config.yaml
num_hidden_layers: 11
num_key_value_heads: 1
vocab_size: 30841
qk_norm: true
init: "normal"
optimizer: "muon_variant"
warmup_steps: 35
schedule: "wsd"
MLP neurons of a small language model. Each row is named by its layer, matrix (gate and up: input weights) and neuron, and shows model dimensions 144-271. Each number is 50 + 15 x the weight over its row's rms, rounded and kept within 0 to 99. A neuron's up and down rows have the sign that makes its largest values positive.
After each neuron's rows, "fires after" lists the tokens most often just before its 100 highest values on Wikipedia text that the model never trained on. A number after a token or word is its count.

L2.gate528:36 37 46 56 63 61 46 45 44 22 74 30 62 53 41 52 28 38 43 38 50 70 50 48 48 65 73 70 68 66 54 43 55 62 48 34 50 62 43 51 35 46 56 50 31 44 50 61 54 53 62 51 13 70 65 70 61 63 20 83 58 42 57 51 58 65 36 56 33 38 49 45 53 48 54 54 35 46 55 22 26 59 63 30 47 42 40 40 41 33 64 61 32 22 43 38 17 43 50 46 39 57 32 43 39 32 49 50 33 72 32 43 56 56 37 43 55 44 49 44 39 35 54 62 71 31 42 70
L2.up528:43 47 42 51 72 64 34 31 34 61 55 34 38 58 50 53 36 67 41 39 60 38 39 53 59 53 53 70 57 59 74 37 42 47 65 34 39 57 18 51 61 41 52 72 45 17 35 60 48 68 38 16 51 42 51 40 38 71 40 75 74 53 43 68 50 32 19 92 57 66 59 48 32 53 56 51 60 28 51 47 47 70 30 52 48 19 47 44 52 52 53 40 45 42 48 51 41 57 48 57 43 67 42 32 14 39 46 49 41 56 53 34 63 61 42 50 38 80 74 42 52 57 63 56 56 52 51 69
fires after: ".\n\n" 29, "." 27, " (" 7, " \"" 6

L2.gate1129:48 60 39 43 70 69 54 54 38 57 54 35 55 61 59 35 59 56 39 28 57 54 53 78 69 59 58 45 63 49 38 41 77 42 58 51 45 68 60 48 65 27 24 45 38 61 45 64 29 54 52 70 17 50 46 76 30 53 45 47 46 30 81 67 64 60 48 46 57 56 61 54 54 58 54 43 44 37 50 43 71 60 69 62 69 61 54 34 52 40 47 59 41 58 61 44 71 65 61 22 15 47 86 47 47 42 43 67 69 49 30 76 57 62 49 45 29 71 58 40 54 39 43 44 30 28 30 46
L2.up1129:60 28 59 69 55 26 56 28 79 72 31 51 55 63 55 43 26 52 35 53 59 56 48 40 58 59 50 45 72 42 21 39 52 51 34 58 38 46 32 34 48 56 33 24 62 46 36 35 28 52 51 85 77 58 72 86 46 73 60 71 66 34 59 44 64 52 49 42 47 52 33 60 79 57 37 35 62 58 59 51 57 37 77 60 66 62 42 61 60 56 54 58 50 36 80 61 33 38 53 44 48 51 56 46 54 79 31 45 40 24 38 59 52 46 56 65 38 45 29 50 45 44 73 52 50 48 58 46
fires after: " " 57, "," 11, "–" 8, "." 7

L2.gate541:39 42 38 91 52 56 58 43 50 84 44 34 65 39 60 68 55 54 51 21 25 57 20 63 53 33 67 65 58 30 36 39 47 41 49 27 55 63 34 43 62 37 60 23 59 70 40 40 39 65 66 46 45 41 66 58 54 48 40 18 50 32 59 52 38 48 26 56 53 45 58 73 69 57 43 28 64 68 40 55 35 57 43 45 62 62 57 48 25 30 40 41 43 85 48 49 48 39 62 51 38 42 40 53 45 47 46 18 59 47 61 60 25 36 43 41 44 41 29 74 78 58 58 55 18 48 07 63
L2.up541:62 75 45 37 46 35 28 61 29 54 36 69 32 67 43 48 40 32 64 51 43 74 45 38 53 59 60 28 54 25 53 59 43 47 64 54 55 43 45 33 59 58 35 49 51 53 32 40 50 42 74 45 71 46 77 71 46 44 39 64 62 45 24 57 70 57 10 57 21 59 50 63 33 51 63 60 47 70 68 55 50 47 59 42 26 15 65 76 63 74 58 27 43 23 28 70 70 45 69 67 33 72 67 31 44 45 32 25 39 81 71 58 55 35 43 52 47 52 48 55 55 56 59 61 57 66 54 51
fires after: "." 42, " " 14, ":" 11, "0" 9

L5.gate842:39 47 78 48 46 64 35 65 47 54 33 25 34 44 46 72 49 77 20 42 60 42 70 44 74 49 46 61 39 27 58 53 25 45 24 40 59 52 66 56 71 50 57 71 35 34 67 37 41 15 51 52 05 62 57 59 89 34 35 50 67 47 53 09 54 38 51 46 53 47 56 25 34 52 64 69 62 47 46 33 45 48 79 44 52 55 75 46 55 61 68 59 47 55 23 24 55 58 56 39 44 56 43 42 52 55 77 32 40 59 27 48 50 68 46 64 76 68 57 30 57 56 57 42 55 32 39 59
L5.up842:75 78 79 53 54 46 42 59 47 30 61 38 35 56 56 56 45 66 45 61 72 22 57 27 54 77 45 28 37 40 52 67 17 45 54 41 57 36 49 52 56 57 51 51 34 51 59 50 55 16 42 57 44 50 58 63 76 19 39 54 70 64 35 27 59 15 51 46 16 56 70 22 42 61 66 80 60 34 79 21 67 40 38 41 63 50 69 57 54 55 37 62 58 50 48 34 59 62 37 52 57 45 43 50 65 35 65 40 32 46 44 58 64 64 40 52 57 79 50 20 51 61 64 45 51 45 78 25
fires after: " the" 58, " this" 6, " each" 4

L5.gate671:58 62 35 50 61 43 48 43 32 23 12 61 24 46 56 50 36 76 41 52 27 75 21 69 70 34 51 42 45 36 60 63 46 40 40 51 67 31 40 66 30 45 78 45 47 23 49 28 51 75 34 40 30 67 48 64 53 24 27 75 38 50 49 38 40 48 61 62 48 26 63 41 30 46 40 50 56 51 67 50 54 44 70 43 45 71 47 52 47 61 58 56 57 75 73 63 70 34 52 75 47 46 77 28 57 44 54 49 36 73 51 47 48 56 50 80 34 67 59 32 55 40 58 29 65 38 50 14
L5.up671:60 65 58 25 50 41 49 54 53 40 32 43 43 47 67 52 37 75 59 53 56 46 59 83 49 55 57 32 46 46 42 72 84 45 34 38 35 48 68 57 53 15 35 51 44 56 46 97 43 51 60 60 40 77 43 75 54 75 34 48 33 31 17 46 53 47 79 54 63 68 69 88 79 33 70 56 28 69 47 23 48 47 31 23 30 75 57 78 53 61 73 39 47 45 44 52 31 46 72 28 59 51 41 37 49 50 51 43 29 24 25 55 23 33 47 47 61 40 76 43 53 29 49 57 36 32 30 40
fires after: "==" 22, "-" 12, "." 11, "===" 9, " |" 5

L2.gate914:43 50 67 48 60 53 33 52 40 52 45 67 13 44 36 59 45 61 48 77 53 57 59 42 57 63 50 42 21 49 48 44 48 50 24 59 41 40 35 52 41 67 27 57 33 58 60 50 31 55 25 33 72 64 46 42 76 30 39 44 64 69 26 52 41 55 79 31 57 50 28 58 56 53 51 26 44 73 57 56 48 46 84 61 33 36 61 54 82 56 55 55 53 54 49 67 59 65 44 60 25 56 63 18 45 28 44 76 16 39 39 44 45 56 20 59 49 53 51 34 43 36 45 73 37 57 46 25
L2.up914:56 73 41 44 37 19 53 42 56 48 51 56 54 47 52 45 64 60 51 52 58 20 49 48 10 70 20 52 42 30 59 78 68 43 55 46 36 54 65 41 59 32 48 20 72 74 47 78 40 72 58 64 24 38 44 70 21 37 61 63 34 31 75 52 54 56 55 48 50 72 44 50 54 71 50 89 52 39 61 52 59 62 23 75 17 63 36 71 63 50 73 60 43 42 54 30 66 50 46 39 67 82 69 61 50 84 59 33 53 66 56 32 76 47 55 35 64 39 64 55 39 61 28 51 65 48 53 74
fires after: "." 36, "," 24, "70" 6, ";" 4, " years" 4, "20" 4

L5.gate825:19 22 55 17 64 36 58 27 39 80 25 55 42 82 67 20 61 52 41 55 33 60 52 40 24 42 43 38 47 48 58 51 27 41 56 28 64 51 52 49 58 74 73 60 66 59 21 39 39 61 37 71 67 66 55 58 52 25 53 47 82 27 10 51 60 48 49 45 25 59 68 68 67 19 70 39 51 39 63 86 38 67 76 53 53 11 37 50 55 45 20 55 56 77 20 57 66 43 75 50 51 81 45 54 32 36 61 57 52 25 49 61 37 56 40 67 47 50 70 46 46 77 52 39 65 35 34 51
L5.up825:39 56 24 63 51 29 50 46 53 61 27 65 34 76 40 40 38 47 45 34 56 58 24 73 26 59 39 39 62 51 53 50 61 65 63 44 76 33 42 39 88 75 62 42 53 53 61 30 54 53 72 27 48 41 52 52 74 34 32 32 48 24 67 51 56 38 57 52 45 43 52 58 44 75 64 43 46 48 41 52 76 42 71 63 45 63 46 68 38 34 49 30 69 57 44 61 48 56 69 32 48 41 65 23 55 56 67 52 31 40 72 46 40 77 77 68 19 83 48 51 30 61 77 60 65 85 57 46
fires after: " the" 25, " was" 10, " is" 8, " as" 8, " it" 4

L6.gate1056:37 48 50 40 43 70 25 56 26 31 54 51 47 42 24 52 58 46 11 42 56 43 49 26 36 46 61 78 48 44 36 39 32 64 34 71 34 48 52 40 36 47 66 58 36 55 34 75 57 50 50 66 42 49 44 43 28 37 28 55 37 54 48 44 29 54 39 48 63 32 50 68 69 46 49 62 56 50 56 58 34 73 56 56 41 80 40 44 56 67 49 41 03 40 47 40 72 53 50 64 42 33 54 58 09 49 52 60 33 54 56 77 42 84 65 31 60 47 57 66 40 80 36 23 42 67 37 72
L6.up1056:68 28 76 60 68 62 51 56 48 39 93 61 65 64 23 47 74 26 50 32 28 61 49 57 51 57 57 78 56 38 29 49 57 47 47 76 55 32 55 58 67 42 58 32 46 54 40 44 66 48 37 31 54 20 59 45 54 60 07 34 52 55 66 57 36 57 38 60 40 61 46 58 29 30 54 53 43 17 65 43 45 45 54 25 58 77 56 44 65 25 52 40 33 57 35 51 49 63 47 36 39 44 52 78 61 36 72 52 61 47 43 36 47 40 75 34 35 55 21 24 41 41 75 40 61 55 46 31
fires after: " " 46, " |" 15, ")" 8

L2.gate306:63 53 48 67 79 41 45 87 41 65 57 52 42 50 47 54 35 44 44 21 43 80 23 65 49 59 43 52 67 65 62 49 70 39 60 68 62 48 44 53 80 32 29 34 55 52 73 63 38 56 81 43 09 42 53 45 45 25 50 49 47 42 58 68 40 54 44 49 48 39 50 58 77 57 60 44 60 28 61 43 50 57 54 21 52 76 45 59 50 21 57 51 40 67 71 39 60 32 85 53 43 25 49 71 47 22 53 51 54 25 45 66 31 30 44 40 50 69 67 54 60 75 61 15 44 40 13 31
L2.up306:66 54 46 28 48 50 39 45 61 74 61 20 62 82 38 40 30 52 43 47 46 57 72 81 15 21 41 50 42 68 60 28 63 42 24 48 43 78 44 51 61 46 40 53 41 64 47 62 72 62 84 33 50 64 71 70 49 63 53 39 46 34 60 64 55 42 63 61 55 57 33 41 28 46 55 67 66 31 49 22 71 48 65 59 38 54 50 54 27 48 60 47 46 77 29 39 46 31 68 45 63 75 60 46 36 45 55 47 11 49 53 69 52 51 28 50 44 80 54 51 61 61 57 86 43 28 55 59
fires after: "." 60

L7.gate634:26 47 53 54 72 35 78 51 33 36 62 42 43 47 34 55 31 72 59 25 48 52 34 50 55 41 37 35 67 32 35 65 36 49 51 50 59 58 55 43 63 43 57 44 48 33 50 53 25 58 45 55 51 46 63 86 63 63 48 64 65 60 54 50 57 44 32 60 37 26 58 22 72 43 28 36 62 27 55 57 58 68 45 68 41 66 55 62 49 37 54 38 78 44 17 30 76 46 31 49 57 55 49 39 40 30 48 53 38 35 57 76 45 75 60 58 47 50 72 57 52 68 29 63 66 27 73 70
L7.up634:38 52 45 50 64 50 70 77 49 58 55 46 45 62 65 49 32 54 61 41 39 59 05 42 48 29 58 45 56 48 41 66 47 41 68 52 71 44 62 58 46 37 79 61 59 21 62 88 31 44 48 41 50 69 52 73 40 55 66 39 26 56 47 79 59 24 54 45 46 27 56 38 34 42 57 43 32 61 56 57 77 36 39 54 49 18 59 59 45 69 51 47 74 38 44 41 49 44 42 50 31 74 33 34 28 47 97 59 47 59 48 78 63 39 66 63 57 70 37 38 39 86 42 71 68 64 67 53
fires after: " was" 34, " is" 6, " a" 5, " are" 4, " were" 4, " been" 4

L6.gate1163:61 43 39 50 49 68 36 74 68 40 32 29 47 54 60 60 35 84 68 39 64 36 61 89 64 54 27 56 47 33 57 70 67 59 54 51 51 55 57 42 56 52 75 50 52 34 42 43 60 51 52 29 37 46 50 65 35 37 48 67 71 43 32 34 48 36 64 46 34 47 71 45 41 74 57 67 54 65 57 44 40 46 34 54 46 53 69 43 34 30 76 39 67 42 54 45 58 25 50 67 47 44 55 61 58 51 58 49 66 60 56 80 50 37 59 43 66 61 60 48 46 62 32 52 54 48 55 43
L6.up1163:55 64 39 47 65 45 31 25 34 41 56 50 56 50 55 56 52 51 44 64 51 20 55 40 59 72 56 29 57 72 31 56 24 32 33 23 44 31 46 39 59 23 44 43 58 52 42 35 60 68 31 58 45 22 18 46 37 35 61 46 50 61 61 43 69 25 32 55 40 45 46 51 32 45 47 55 65 40 70 53 64 28 49 66 36 40 43 70 53 42 45 53 46 60 66 62 50 54 60 71 57 38 54 47 46 48 47 45 64 42 33 66 40 64 60 66 82 52 44 45 61 60 26 38 75 12 58 51
fires after: " the" 40, " a" 21, " " 5

L6.gate878:41 51 41 35 49 54 61 60 45 18 60 24 46 37 30 29 38 40 37 74 33 73 54 27 70 30 41 62 73 65 58 52 57 35 55 46 44 34 54 42 75 50 56 30 31 62 61 52 43 38 75 50 61 45 26 44 45 67 74 43 43 33 61 56 36 51 67 35 48 22 32 66 33 54 16 47 70 87 72 57 21 37 48 57 24 51 44 46 54 74 60 76 23 47 36 23 58 43 43 54 50 57 27 57 35 44 66 51 59 59 79 82 62 60 72 21 64 20 36 74 51 62 47 73 44 56 52 68
L6.up878:40 38 56 74 52 52 30 54 40 33 94 53 44 72 45 55 87 39 72 31 54 49 70 45 59 43 80 47 42 54 34 55 36 53 51 42 46 49 48 48 67 28 48 47 24 38 35 27 66 44 36 63 50 55 40 50 23 46 72 28 56 31 64 82 67 64 28 49 62 47 52 87 73 51 55 38 40 07 41 40 44 35 52 48 32 61 39 37 34 42 69 60 20 38 66 56 58 67 77 32 51 54 60 56 68 50 52 45 54 54 59 71 46 42 58 38 64 82 62 62 63 68 63 60 41 50 49 67
fires after: " " 28, "," 24, "." 17, " |" 17, ";" 4